Weights of a small GPT-style language model, trained from scratch on English Wikipedia: 224M tokens.
MLP neurons of a small language model. Each row is named by its layer, matrix (gate and up: input weights) and neuron, and shows model dimensions 0-191. Each number is 500 + 50 x the weight over its row's rms, rounded and kept within 0 to 999. Numbers have three digits each. A neuron's up and down rows have the sign that makes its largest values positive.
After each neuron's rows, "fires in" lists the words (lower case) most often at its 100 highest values on Wikipedia text that the model never trained on.

L12.gate100:464550611484571524490420513571576576490483500478533516484548499455449434517450558467558535425552573494518579565511524516460505494502477500538547459416506438428523530519527425524593473497531487466478525424357504488535447420485490492472489585466487551610499477465483579537484541444560422484435471551532479473470494570477478445506456451609467507486473521557523450445512450560383501531585420597489501474584447554539551438489443472559524630577604594474471463450528474638478416435451485476504496455488554529477495468509514426487545544511522491540447530462484504477512452503468530634
L12.up100:532547616480500469446530460458468479418454476508482590496485521454500470505469471456466525421552603565506526473546568492561447433537438557496482485499523424538608528539516440431510515494517482517563481532487461437439473512524433479601501580539460584595565499495546439515584543573554545443450558510517391504424486562476509532416533526502509505491477535582566554453498521465396450547573511544471504512550462476546542505469531439509386435519571533500413489481583551609432502482498460558497484448561396533431527514463547606484614465494466468436549576497563476523483443512514428607
fires in: "at", "australia", "of", "australian"

L4.gate237:564476631478454503514474568554561493468491624491473513557515567577492410530496511477514459547543520451523419470406439535509458471502583505499496443571503412529522477436576464487600576539563499502570463509412470559474447505450550465490540465504567417533554482470486444541509408513452393413441531498540545531519464387568497466536535470538446510553516501566533500554489615566449569504434447508564542437599497582539499499510442412423417527466493475474517581478493538496573469503455504554545466490511525450469424515493502497578509583505536560475461592422465477570492446508496381511
L4.up237:437580488528483559475454490487488508550569458612545435435524498452488460448452513527522534578519374483384439478451498538414494426506559491487550419519560385482450527546566539523542509536479509536555515547453465503545495521474484508417578532572604520525515556472495534594489537512422415480465574428478494544473438461619538447510460468522455445460539464480532496466576525520447544421451526578599561458589468495500475496536434534492506434434491435473525557425416488445581575509501524489430429443460498513508514488444511491588537569431513428410556455474548427495496472524613453533
fires in: "but", "built", "appointed", "before", "building"

L3.gate115:507480603582438491540449452415584562521421514487484413414523539437430390404503436444530459517515534590499509445482504620591476509472543548425602530455474452446511490366532418469518531507534426436502538515478530498517529486462426516482500487488504490446477500476471525586475563541449367443416463536545559530454565543544468524499480516507493480544491475488536473575556551461501478427437439452539580480479497555499485509417513507443491529378578482479449542513425486368486483472437480476479574481482511596527543478569507472478486519601426436534554545509567487489554494496563466557
L3.up115:518528545483471408565502524546519497458452417494468486531544528500533472500430361471495517608468474502485563537523519438463469409551438566578513441454438482555442503480454505448486444474517476604549535520464507517507585482437478469411501559495494486559580520472474595512394487443427436444486497497413498533481633532497506560538460453505509478572499492479435473496468574521545500479488595447513553467457599529570501489529543589499425454567529488561502530516500490488509562547550510572556621539515555422484629472571496552401443461539602468469530439521414434501594546459518440492
fires in: "most", "ministry", "minister", "chromosome", "mainly", "closed"

L12.gate329:492555418514506452407551443526411506502501552444514501478551471527461462605517511526506517396493464495468467411536556545536417460603616441504551564512450472484531400503489475537493486461477497505435534484455453413457426489528455602542538599529556440514567562575516477486533478518577519534461462538542456449487462444504549432454457560442565474550479459563473633449466578478446461560485495521516543527481624484558409481511526453554512585497528492579585500343555526577539485480380492467443491504457502487427465475447430509462561521460614556521504504511512445492507495518511476513
L12.up329:532560456455570551487510556554537559503471566524442446492534536519481464475641490446429562395552604444448504486554554494562445494471515556526581519539515580536497478509434486494593409512451581521430468491459452588582516488456475507523555503467483505433554484477529512481468464525557578530427444534529388573459542527533497448418436443518557520472493573473528476500390518441533462586475521517569535497467447516503427496502608508464515534539644509463511445480567528485505462494450552426492483483514495439353467441482429542430463579414565496550540405511498542507459416480535493510
fires in: "at", "according", "left"

L16.gate118:524460534425547551515431435598544426512516514528589536519496557537514486498526456553488582523497501565469538563512473484515456483495620448489511512377428527507439507538489579543414495499542518468501473583542523481581419540489481478605538519511512497519447408601481489396489418498549451504477376531560506392460576485516497424461485466508494501467470480510612439468427614459585544574386459453560588481536505548564477510507536433498536503470535418483539499471496467387419542513477440452493468488441557487442474507536585572538505467516435516508524517538480500596601482521560548526
L16.up118:518557504474539434464415512545516481441425656432510435455464550459509464439496471535477464448498543419506453480508474455639423441538575466522481508533541497549389433412526477456476463545448505441426460513513506444449465431489489516455563536545516465409445441437509493516397436469552463453511484508553511513488415477445468502507529547554626421578454463474545432477525476485470582548437522384471564446518541471491536532483504498417367524561541528496496506444557560374499526544462532437546474524448479501572601528512554504440524521492543501491534494572523503590572500491416525473
fires in: "first", "film"

L2.gate266:482475527611577485579504447557428556496538530548540480489468468543442473455519472415638527501446530575514485534497534461534580478449413467610465496472564498467513494432486503512581532416536610532511492489513596479590545559504490495452507543554515579516437508406501534535469526435435479501500499497502536588485459482455523526454332500474477578487568572557511506402457592433517496473389427489519517499533491455509576462439539469520421449503557383497472450549474456480508457471483499618489569527531529466458562567533470539393511452549453489442540483504485499507512451403552452448
L2.up266:487506515487548495494520465545496579495491531499516515553484480495445444461613446427509546498386516545524523538502541518519465537431471471551516480465534419509518515403507500522399500466479528507518489506592501416566538596523456483425512581556556534391443471605574507519504441454435526539448486541559592523492458511397552510504482485426533404463648558436566554548584561346532545493506506504543596494501473504430423560509544457514436455530583480501464495538447497493541501470439506577509585542515519450515527436532465455497570493476573545414517574399605498541443520454481494457
fires in: "been", "being", "began", "before", "men", "mentioned"

L21.gate22:466480514477497564548549539539518497475531543569482537511553536417526474521465530497503518544524528519450538592533522540533537438603514555561472536494437450503524505516533582610483541569474499495590484435472448437553550490462392572544492574531541529439488469515412477458459480515453547514423500523518483405417535500456544424470569489440454526481600417440520518517566475502525535529393538568483470462431550469560431520529485433568504469588511537495448531571453435449488565639447525489585495497542455531584457581535459526558538505515543496402569440514493347548535433597441488429
L21.up22:493421510426491507596553501469483492507597531434482572453532588467465489542454534550453592462505495545397499471557520461558519530457477520456568483578454574496599508548521506525482413555510420514510531485469429508534508480451533463454535497521409429458497449388429415470449471514469531477440480516540559527455480515501550492585558481451431595539508463434450582543538532479523433558438556606538512506588486539451405523567579489514419506573529416463454493482474471545603505476507420388467499521498534500505499465474453455559401462432621626531478442494455504564547502535481480470
fires in: "two", "before", "often", "wife"

L14.gate347:445467523510447486562463552572503576507567515560541540545443497585465471508585516459494450517456449447482562466581581469418489473504554593487457537616448532524489503545495557534524475424511513445600486425527461559526515474433535450535558494585491501419435439450509478456506492488468436534651510494505504557544469454430463486501573441492509450498549556559532423467492580456573592542452508459497504599489449479404606502531493444472405511526501476484468469480543562539589486439543470458472564498488481431567477487371502358527568425470502530549551520551503507480447483412501452424
L14.up347:527512566593476516429464549502562481384532454448536454542615542516558478449495357544476482463494498483506462500433515547488478555472540521503532596535509523461493465502537440529479451544520441585542487389475597407557527502469592569547506537514499538510452579513484535612523550493540426468565540520457521549527527415512507445448501483467570477475507512525455570462477469535516547552535532523405469544533464514433573546475561487519409515488470455619538445524520460518475443562540448431576448546384464430483510515563533498590535490449530506526390535592409569511431389528473531475
fires in: "after", "five", "book", "fourth", "four", "wrote"

L18.gate151:515649416494481498465419548552482513428483447516481531580551545572524514484372522470541593509503441394457443506598410495438494449495501513469549474585542504480549524475561441508538542452625520514511519627490494538489596567523484531473408558586538516525503519441544515553547443479467524458577549515489567528530463498424482480525615465541451451475444472523489522549509496568416437562422457465499513477513460459533606478552473383480520476508555503529563494422498450521485486500527400516484452470496544523530481518427507570440535386448479577521470585526544541509511499503463608536
L18.up151:550582543412518548442475445589538471496478507469504462528547461377498496472445478430592508467528446511485456515477568465490548500460577536395496572513562453494511568496570477429553461474513522480457517565480525555517555554487443526581513474559536573558482540534452513476508521448436486515473451498549408533513484539515485509437454552511563666441477544385542461382451649511509563476514473515516511458509596454528413491446568528540434534641532394485474474507530484502556454473516483447510515478481421559504492494454516440530533431559492478440514479583597513451499515421467395516
fires in: "a"

L2.gate32:481522515528534614541501495498475509518519514517459563502539543496515499479545485422455502412549498527521436530547456610503483530494568555496538453483557504498498482460459484540524462455530545568448478421475501458472409555617444561474433483509501504500502481523543430489509473531562520343489429501544442458469414601527613445502465552551545537512472458581504493464456542566495483489546485548688495477514567596477588492587417495554500504596521590501513510443611483608501519526461439487559492482570465503485583526565437514466551487503563553578560520491544438486507464510601476611
L2.up32:472530495546506585540541460471484539550546598492444495461552530522498510498502441450444473402589534520528439501572455562524483514446533561492553450470488522520464468489447452544548499465522526535477506423490460447503464541604494564493418488529517496462485492477516432519551521486555496430455445459600469427451446601539539440483505556550573503509504474555456522474470511625526465450492505538647447508560601541483542467544375492561528483590550601459509442470592487602484510539473462526530489548616488493510502512569403520494568475484571539561532467504551427454488477535669514619
fires in: "at"

L3.gate242:597585559430493450500475464514544572479517471540414430426433532466537420493447435452492543542500506498535421596599505459572547454467470510487608470471533487390539576540467458441439482586556623478514399529489515494526488454555467556439432489531513517608507534378491539618573478553521431543505469462503647532491542504471533429506424444543525579499554538513460522545482501535379531514501511506523501483551586433473513533470535492523500512499491521507469488464478481441473527540591503462470559493578572517474497497452496466449437369489544427478417481414496468485509485523469486562
L3.up242:506522535442475456464531511500571611519579541482480416474523501528564467473492530416473511613486546500520487563572477522435518538521499398538525484428527492401529551451512466500452504518587562472448495440490504577560456457491428484447488481520413547505547587430523508607613543476470412530513446519505526513578595478548559466418524456546458528475504534514450598521478591475484455558521571592417514495629468483500449540458505530524576532445556542544510485476482519521562531570541515557491638473617466489429532543486522397486486497492508437501449512444466525469627462450418508549
fires in: "world", "work", "works", "worked", "network", "worth"

L19.gate65:485495545442508477432514457529466542528408525519471358536616433497601357417609562513443508466498446469455554565423582409420498557549581496489514541481533554528581525592500483516510508525427546522425558464484489532568559510454528426549485519474514454525506474502531501509458486541510377525539546505510476416406555457598500504487373443477545411461531447501441464496432513471481504534489606511534580492463485507444592518477461479496513521495536516431505493481447476489535518469474432493539515492434596558408461489471493464504460435418548542441529605555484515521515479526437509428
L19.up65:550420569476507570472469513551533539542472515439553494375511507465482583499526553541542473469502530510512497496408448521534460539496532484510525504502570418501524435554586531428471452473478441415539383506541559519584462585514499514492503524362406482473402486518511536506442500539486511560520420470504383510524499523555540614486468484580452398503451495511534525433566491503549563515409489479372541496563448474514473509524431462465433492701520514403503456466484498515529442554464520449464413563459556558456506521535566430481475504474466456428501416548433537550494507489531519529
fires in: "january", "december", "september", "april"

L21.gate126:518462546474444514431459542520529536619476575536542456448602423458573444563458591463502473542510497490462516481452524488489514602536568534478554496527550514440468527633607507507514502474537518470549501487516475444481514574489457530480484485560487515590431448497430484549525538550647483482533601461444521481467533467500482485486524472590529528518429457498514471544439439529457560549491478578477558484492398514516432519472449445550501436415472569512560539569559515530458545463446482417470544513468437580487384567511382545503444530445489447461577503597433437461429415424543567509
L21.up126:508489581519521450450506519512583496570469461432509453506483456469478521477522546581513513568519504487466482522517447457469481543463506478511542555466467571538475587602518400569488490584503495484449471501463478496532507583481515567479538454503516495552429446582429544568512515525581420465478549509484514469540490584430487478571493525551493508490532493519511510489499507462529522493530501557475530518428474501510386508457479504576569435509526504516530556574606565515443534489425499308540552497394463607567415560519413507420439518507488517469421558488421525363403505374618582499
fires in: "january", "december", "june", "july", "november", "march"

L9.gate28:533437652417417534452477443445546518497509560493491453569510479454551490383547436474512398484591473475559474470544467493441484453477484537558521452531490516483511486480419472486617366495476501388515502398526489541576482588472573589532535462565560524464481443537551466496416494490456499516485477519474509431522544457472466489480513448450477502491547551444507576484513487507504606473541473485525506446473496479406580484529543495557500507478437461564445495413460506558618499506504475542562548531438490508515588541436456509369439513549416590497514495603561477469384504518477551557
L9.up28:426484549500491486527553488437494427419517504417494536523512474505477473583425569500491419509515417472451506465496481481535483557524544388504603485471519495540541501462533495545477477396429499489389529474503589504505472442575566562481459513540507449466503599553535438460495518514542484453411547452469503472459529550473526589595473460510478508478455475552549494487484553522439416556522506492510552486463403440497433456403463489480432479537523496580553377494551604504547455458471447510465420474465444419517448480534475508645450665499532604501472463500420569527509439493489432400
fires in: "four", "20", "fourth", "six", "sixth", "eight"

L18.gate259:375462474500434500529402393466488546538520452509494478507512464480473524638459517490582485548533433518381533548554488513404490477566407539522486516453495511548467397528584463488463491503543507582567450389435418418447540478419514443529542541606513460499565558436425536498564491546442505442420446484586468593461588521461480503414530536560546484420496418518464614572531482549508538578481538531462491513581471501475444601489464517527464474539413522438466452489442503564475515522565465554460524525528498463499484526505467583467497528478568478420512579532512505500458492564467464500
L18.up259:453465484534501424506491570504514515433468523485498581539500524512554471596552476457581456474523558479593564614432525501477599472553449539554459543625437505465438528578504488544481550483467502525495536631425501561429439485497554547529578551448535490511507556485516423512455487434517549507528452498481577493485533540433466499437592513536417513462510468615508558473356530456488554588506520529485527452502465478501548444552500590546471482446505550406461466518496525510544479502480532500561536401439502553551589557423503503440527458445430585468419587500478560589454558506405503437
fires in: "to", "or", "and", "edward", "board", "area"

L3.gate388:495499572524497444468477562427576442495449529516521481529522548568510424554420513569545452511460467478594519488548390501517513415413478620589484597448532455526510342464513532521506636545543496574554519510458508542488462502528474553393466540525487485512461524588568493507458427372468433550558465488449489524428616518516465453461520560566485481536491506541576544583439520533562442516483496512488544556547463423472455486571520490463498519509525516448551533517491439454456565546500456505581459461541486475492410488516451447517525525563470525547489568456464565462580545425404585456
L3.up388:489588498537539488493425522464442437496472522483451415536512425487463478556461443543515487510449417527559495432482492480518516430401420533562507523394490458528444461454514518480504561532551585577432540503459552566509516570515436570463481455547562515552520449513490422497492471372479453560562421568436536524358511526510516422456492525553505419553465490518583433548474548483519519555453491543498555450519388388402461502526481440479482513557489444527493520436553504517421569522522464532604463502554513510560430541583402442426476506514531571530458499428505524435585498479385530465
fires in: "1976", "1979", "1973", "1970", "1972"

L14.gate275:416492506483516470455472517411531574554410511542506526443533563547412489520519494485585516508521495531504537477539509539558476470428515652506547507535402475485537451545539512569420488462507434448482471461451501438543434558552472576549559513478508369509540499546607582470632477441564570546466503514507504509440541523475489570522493517483523456466527481490424400521515514495472475545513420495523433521430455412485510529431506518597523526592488442593477469490543491562543526532450568469451566421639532613431528482545436519562531510503497440482511496420611469494536398482516482556
L14.up275:498509541452439484487520552507562477443416527631437488464490521453551444493423463550539577422447470476553542529530516553553465499462488538557594516531565564545418361542461470513549586498427491567491445444557518483496485478555439511474474460485534466549448526531566500448566534575580508493493595408502539505465452548445506494488458494436520523594533496516461457501549483479527487502529490555538521445511495559490497516539521550512449461632525587546519488524464434538477460429588487480502459488562564579389477446545545469500439537543521519608557474528494642551587498526510424663
fires in: "at", "ashton"

L12.gate62:538559560488429497441577479438488525455518540553455486439465517429519546508511450570438505486517517458542485491466462454477369468492469431441548538491554495571456409506464418539424440484558498582499491482483493527473464432527417540528430541543524496606492413555546471541462452486463461446516535501503558453568621469464555436524510529509518483547463578547413570480558617656440441536468522498531541409477458419523571591467451444505468501495500513539530441524438554450480599490540369403567545547592510510467516539502517511540460535498568477608538509471514539578533554517496514508
L12.up62:483557471469559509527510416500555555541542517462480566504449504400502491513474491567491569495583584453469474427512363483507404569542461550490493515575596626531468456495614448552488531533482466535468488491500433517463418577591454581473523568565431456611557449539483609441440452506425433507463515427497542465503518508501553421548520482504438452552535472573476528527489526575488512522458542518551464449509458502507579583459508469551487542511486512614464445470487528520452583499549399427580482495566555496516448472467460472529541528521583398624464557496488499527452521502484464445
fires in: "while", "with", "until", "to", "full", "phase"

L13.gate98:543497529484489450562448445482602560491458501378534473516469549501467428488537432436470493459415479486552493515572503491494405505459568529535503554516418489501472509471535544462473499462608529473565461497459527499416466425521480543454547455539464441480542558542468504476507513516563447461501511519599531419479477490528422512452493504399458547503469520465556447415471555390479523570462461401404582456552488489577561579458519383538429532475452553556536540470469514456595458393531416483550465417397522453386453482487545475460548481544551383510526469463440413426466476537496490457
L13.up98:410573451402497509450471475490429565469509580494542535512459542482484486463479583526442523528473459515526465429488552426446478535508527606494559457492523473520538490515416539497377458522355429490437556533524520529458449471495451530521521578443534487524461466480472459485494534526522447474491461566539542575514513507574388391562535452556390482472510507504467474404489503593411454534507601427467552441493544535494588628580480457581398529513506513503542519485461509458533607538485423513490409533440543520525428506435502563495520528559467370511510546506447519554527581534536513536
fires in: "first", "third", "before"

L2.gate209:444444570489523424498526523506475407482524563530500458416437538486376605475505441546438515431481551549544459417524540497509421464470593473433569474501497506499496499467484526523554433478513409414435543584502471436493503485487477527526526604526460525481541529463442557441553509530535553412528564422551497448429460496458573526475518573516430443441509504451505444492548525594484441509563408511495548568474427564536534545501468490513394560447432575529448457528519483516461540501494477522512430516554398570442560563613444507495509432481472415558560506573496459563521368482577451489
L2.up209:438448554496523415493513529480546443486501540491534451389389527498402606498535471553450521469470595482539450465523503528499438437472561473461541545486494474441516508476465542550515444468512445441394565608551513458503517487485493503557544578506441511503507540483451541436554522502534489389502527460552533446423472508478559580478544592448428444461476550461534501517569547594441415526525411550531549623460420556546556557535444492498410544472448560525418464512516520517463533464521482487499449531540371565491551569580477464478517422514490417514540502506540449598541376490579481512
fires in: "as", "has", "athanas"

L9.gate479:514460461467453532407513500434508481441510543508571450565477633519587466551571471485487458530494477500459466438524485469538596464576507500472518504492552543479422396506476421529470505497514451448584451502611549472500510478420426558620517513456481447475494567491486541522422387517442446406487511573478379413550481479445480485452470531477562517552481529556477450487467531472511483484551540502413529542503469578534531594538517443521477540497477495554560421434461438543365575413631457543531546486591496518421447516495436427544452533504592499485490590501479487498512461522432526515
L9.up479:485504498458509521401615490467504512419461510536440486576499589530486431482441481485414536564531490450429405432430521454547486471529483589447492453544510500528460444527546418493445420487466460481465490497541523467559516486407535528525409577497517499491459427468401497546475493513483557457557493515465433489452491493400520491528573637514431482565519524495513548452518615587457520515515551426492528572513354484527486499464466386435432476405504518469562513467512524462397481449515376456494542520449530511439527519531422438527434511460581455433412556482534474566578518565504498511
fires in: "and", "but", "while", "where", "with"

L7.gate32:462480550631433468575506571513493472557466534543560366573602510353498500473567540530462510495483550477500501488571493500520425536497482556508511465519573483452537498493432467455474422494502485504488525591518522556406541566415588477518475553461498548372523489626481601460420479502454434538545484480502557546460517563564467538524442382583456447439516457497500422511542503582491477490515496451433443447489472569501457556573480502462543422482388496475469477549482427400556445503496566398553512465491505508490404458567538555418535498498465487523477533478452492488490530525449514456
L7.up32:478460439547525550522573492502353525580480523583561422531622510543487473540513489531379436549560505429559443385577574572589506522451480552521488461490490563403486520567544543543540490482567591535494492531508399496511561531419456532515535527449469519455536487592537569520469424557530502567529481560436526555509559515547435600454502485481525446446428536527480509613594529528459553508488519469477454614516540507492461491480495474493554509514395526472438502499433508476500551586475452490506461467512419503528532621523442527441564575584521469542474540512498463462545484474432540466
fires in: "new", "high", "south", "military", "west"

L4.gate148:499507522538495456558544392507509575542559473530429544512522473516497513463518567442510552571505444511482517572446444610514487499508663553470504487498524446445486534392548522458418484392479509548500492546436531551464545611496411561440439507521485560449525454428487543588491461522577427478536539544442471586445505548538459443568453528436507487517432518466559489537435534452414440512384459436504517459495519508542614442526497516512514503518562480472523579494566504434510408481503606573488584595485516486496577503536483509493425419476495483438397527473492555460586574502531461452
L4.up148:465508429500518482506438472528518533460516403538546467544409508490601476433568488520467400428379462541409465518500468529502505503475426461557532439407486473484498545621464455552520495482476543641531479445491485462446492511533515470475450499542503520461402471530488485538445516507470516538374577563492566575446589410485479495553443526466507514470486487493551419474499544456468423466506556542525476476506461393511441576405482550470475475458496490542579560560480491382598519499528471566569458528484540535444520488481499552597492588626527507445385541522525499518412543511581524509
fires in: "most", "moved", "movie", "mexico", "mediterranean", "chromosome"

L4.gate6:570544521444475514576475425528484482521516471431397498445465601471471496506456526428494543545456505424459570507578482534479547503501489515520498569456598465390600487448476528488591531516499433492390452402527515502527554455549466577527566520508518504558533547412511497531526502557456513556351551524491470453505424592484559453501416382454421532515571520596429476467525583481479454550476522540551506544607449466439440489431569479484491440500520540515459476428410443487517544515529517424539433492514545518447430535435516452511440431490481429439460500420573559552504488457504459554
L4.up6:533583475448522488588432474526560490555490453385472399466525613517453439566452509406514528543482556419450537520510466491502529517500477573544476555473563493417503508456472497476550516529531491456462466440508481555476502489489431604447571465442443563557542622475511484488580496502517467553444551544543435492429438494474566480534562437518444532523533489521488495533532605532489515553497476604595536519548481470499409363472623430473504417493564494515506519412444472539557533554491577461521432432644481487427448553437528502530482439488494442496419527478544525470507551501524422566
fires in: "world", "work", "works", "worked", "network"

L12.gate380:489480511496592540547505498562498548431502478442523528491381537486413476449574419530558458508565470607446497490355485477476510415472530435539524555417468435568391509559586506510487531505527453508466460563474480494580615559454471468385456471434539465455434537531585492442450511465463462486473530609441503494538430479521530536477450448517498481462457472510480423475430424510454492475424530374606520475597562492472520534533508483537560461591520410510497557485484522532585464473441429512516614506533546496543508448464491521477438535469502554408496485513534472504375521527494461485
L12.up380:528564557472449544532430536419548519409499409516515549588455453440531543596502528473502536544474623537501536506470526536548497517542560385488484466464474527498560643482567576510503497417491508478534434491512524419468531533531447441567415542468510549533481538432547466524402474404396497399433464537487519496419478554526483487571502519530454420447552529431447493475509504487561483616480528554494447571492462524473423531560488520445459485501584477464492418522498502486492484353512454474536523440489510391567489471514430520568558526564435475446588528476566547558527485422501544544
fires in: "been", "several", "being", "began", "before", "south"

L22.gate279:522538524470471502391516553551438481492538509493465481514445550467495514426441568510496553602478450515428510545525539552556480505532551423523450505424473471526460546552560474544427468520508536458521423432401537516509558485505430516579498535523444461475424498513556600468531555517598565500532516512490489541472565502451537428468543507469524475601522553535489439523496585492516458452532465558545604536469389497597502421530627471544422433648456497444508552564511511441534408527458414532473488466489477484487512521467642472550510489544614506573550563512530419400521556518456461459
L22.up279:479385458450491546464578503433507448518467496514463493518517503525529493507511433472423567507535446556507477520573591538439459499393576504460490548504497520456470504512478531526390501470398535439464541438480466443396532628513447450522430448502493409470469456544469590529451543422510545478506502473491514504464482526501468487481501530513470519595510407393485455561517551562461448637573427558553523527462493486516567446596553479487454579502417500487546465584428468484490460559483506458507513487502435537487418508568554466569552610583615516582512500412451439596538523502520481565
fires in: "between", "well", "before", "two", "way", "both"

L7.gate39:410566490465535490403545514504446428600462551448437546512555540495454467515533484449482512435606479542502570487503468576574567565457485557504532529557445584551468435482579505520514497498527489497500435473398576418547546443515543501553501490489567508514488557532530508564519491513614478444489464579455546463461529550479464452475434484448535469569489637585510477555539546532397528513514395475533481532556553603514456509489457550551428503494461594556522628471509500475612553478415513540557535468618469491581459473549501504430512500420541513453488564520473573439490555547543550472
L7.up39:509531570517495463381444482519475514459476455573475527575504482442450490468438459524451467569480485520487533502436482593455509520416449483561413571572479531515513513492424378477538517485442495480537436513401479448482407473605473489479529509475556412516529493472627497492448507572515481526454415486464525464462495542494454434453514550526500540613473395455429494465508532470396512544454536509452495479487584506462489378501441593562420496554373574479455486500506603538513468528572504540532463480474518488469486519482483539572427617454496483390390444493480522533486511459524389529
fires in: "at", "without", "then", "third", "within", "than"

L19.gate165:469502530466492462484504535492447473567479505482502470471461517440591448575426479548548534548427440451417516474553521483447468500495462504475500464571498424429507445546554510587523505470314583581534438519496363442591493486529497558537572452445477494446544526509495480510503464510420481556520469407573500518488509477454430534516421510497534471545458476474545512572456483618529556538428440441453496502490488542478491434435446488606499583491399544504469559458472432462490548506531473587593512486520443473504420502501464570426487510414578441566430500396598493468458434503579504446
L19.up165:501492476521524497438375473404498462399517459409517520475543365554611509536505431397470552522419490486524470491604436419533524547485579478380453481545463512520424531540493531514439605432449561465456520465490483577492518468489486530438558472424489542530507535449514495463457423507488545431464571512544548480466525520479483369467531433568538513349495502534504558505495514464508556567478490521488584469535447589539476413519519457550531523510497508397502523435503512493516522472440601540584509492506407531519478464568491516497533557454506466515476552488496501628459534454440395511
fires in: "in", "to", "one", "or", "per"

L4.gate240:493503480461460429518516462443588387464470458533490403558510584518592467514481435487490492455449480462541583497494528591543520435526473454573473538503468542632511495459461445456539484506507575486524464518466428455477320454439532435516493377523492520479529530506507519603503495487551414449486503520500517416468579426471450473539496515477519514474514536546526472479382585548464534533538481594406545603531472460512537462529496566500471527433507581523541484440497562479477488400482563467503511483510494486462530489467484538608500549415475533418399637517545549495377493476541503496
L4.up240:543511528474449401552531463434540382464492419512464438571523580507538490554501432455543509481445445483553633486551518585522529439539468418556503548494448567585505454462462493457550511502525517481511443513451430479504408450477596420565465413464490455460499517489567466620554532513528375428478501565448467439548600492467476515532479572489512535449477520568477464509412581539479559547582495542429488599464457473441571530522536560506525548444541572495501466477490539503528475394506564530560544456468532488481535497456463544554481482433529464447427617471525529528370478469492539471
fires in: "only", "early", "subsequently", "mainly", "highly", "previously"

L4.gate31:568445443585540475547401523497428500505540547476539558455487445522460513452478355404535473415464520429480446532475462544542423471488590488415579510500477433533490504486525530483531436489502435454402486493439614418475462495474475546473539487515555484454464498549483511457542523487566492478515520495562353524568474528595466422474567567431582488465542581530456558485496535542414526567519535476463507541583400536509497559506518504462457564452471447451494455399530561451577466493565478516443534559457402604523535528610427514498520460451439500460434499569487485489479554497460431457
L4.up31:506447431546475460527389534513476478527481403486510508488440485490423516466443477429461504385468444468556485578491442519559483434451555407442543508537483439501497546514464555519609454476426436423433574527476604501575496373400490512430414509486463505440453455574452608446499545510538526528432574525463465551590445545561464495532484504542442527552464527585464529483546502527437393486490534479556522533478523536476543511519494544482497580478517514548500571465518544468475480455588434484455531588387522551547484545499512501474463377527422496580573443611476455480501554499548482538
fires in: "as", "road", "had", "has", "dead"

L12.gate157:481537565474513453553493530483649463504411579630514494536555555410542521392501479568622454476453426530590531438546509480525490505422505492560514531536488470460584439486526524521575479464534542627465454531460510509431507497559461608567538441580515589513496469525523541477492507459436477492511503489509478534444433539512496446566536538507458533436583469513447480454514430496475435586424526438471351448421494558519535557485519560489444512466541478516483493487515463506577535468484449480485498478459498576518518497459515382527566507516439530488520455478553349525558421595533475487
L12.up157:529531454478493525517571494525492473474413499403470530486470509495473560588569519544408494412521544489435539409502493485572585501501507412477469539517554476525534409425542514595541415580452529526498421504537379512569521434515466593509494415479579466558529449451590453464528503526496514504455540466545385480530487513473469540508573459455474529503528504477473462539442475567553452426538528557505479507530512556593511510491446555463452407499467426530417448515533500487629551484503544481451547550458432522530509501628545475522450445582446602471536434498505467474470400494633408489
fires in: "on", "at", "19", "power"

L8.gate98:550535421476428562541467616479431479416534547518531500549427418443536536516474495490529486522463458618531487454502438529500434449609462520519512560469516578475499491456547400591510436425457520569512545504484491559450509505536535516506502479499470504533551562586544494548496408518401464422513532546538503519455574547551481445497515547445582499425520499472578474467532610511549456525468442495478465556497542466483493481506454522517533545549499589453462464486503509589457435584427533427508514434444504558465517504408572436445432431393456357442558561412510513554513494432588560458
L8.up98:501498522467518474479445488545482515485472491444449523516593538564488604525505424438540529374448438489472501398435508547601456424502531465570447478441539474544499474437449552534561403420523430480568553590522525512528565440441549474521406481533450459513442462560483482549497492499511466509468456548596538520459446473502445421549498610443510590481469574406466502558465541532467580489520580484467528499454421479443479493420578575549543515585495456522501441555456481510588451462562567373532516412564522552454500466399482542488493411521470551493535471532443430419506502442472492497
fires in: "a"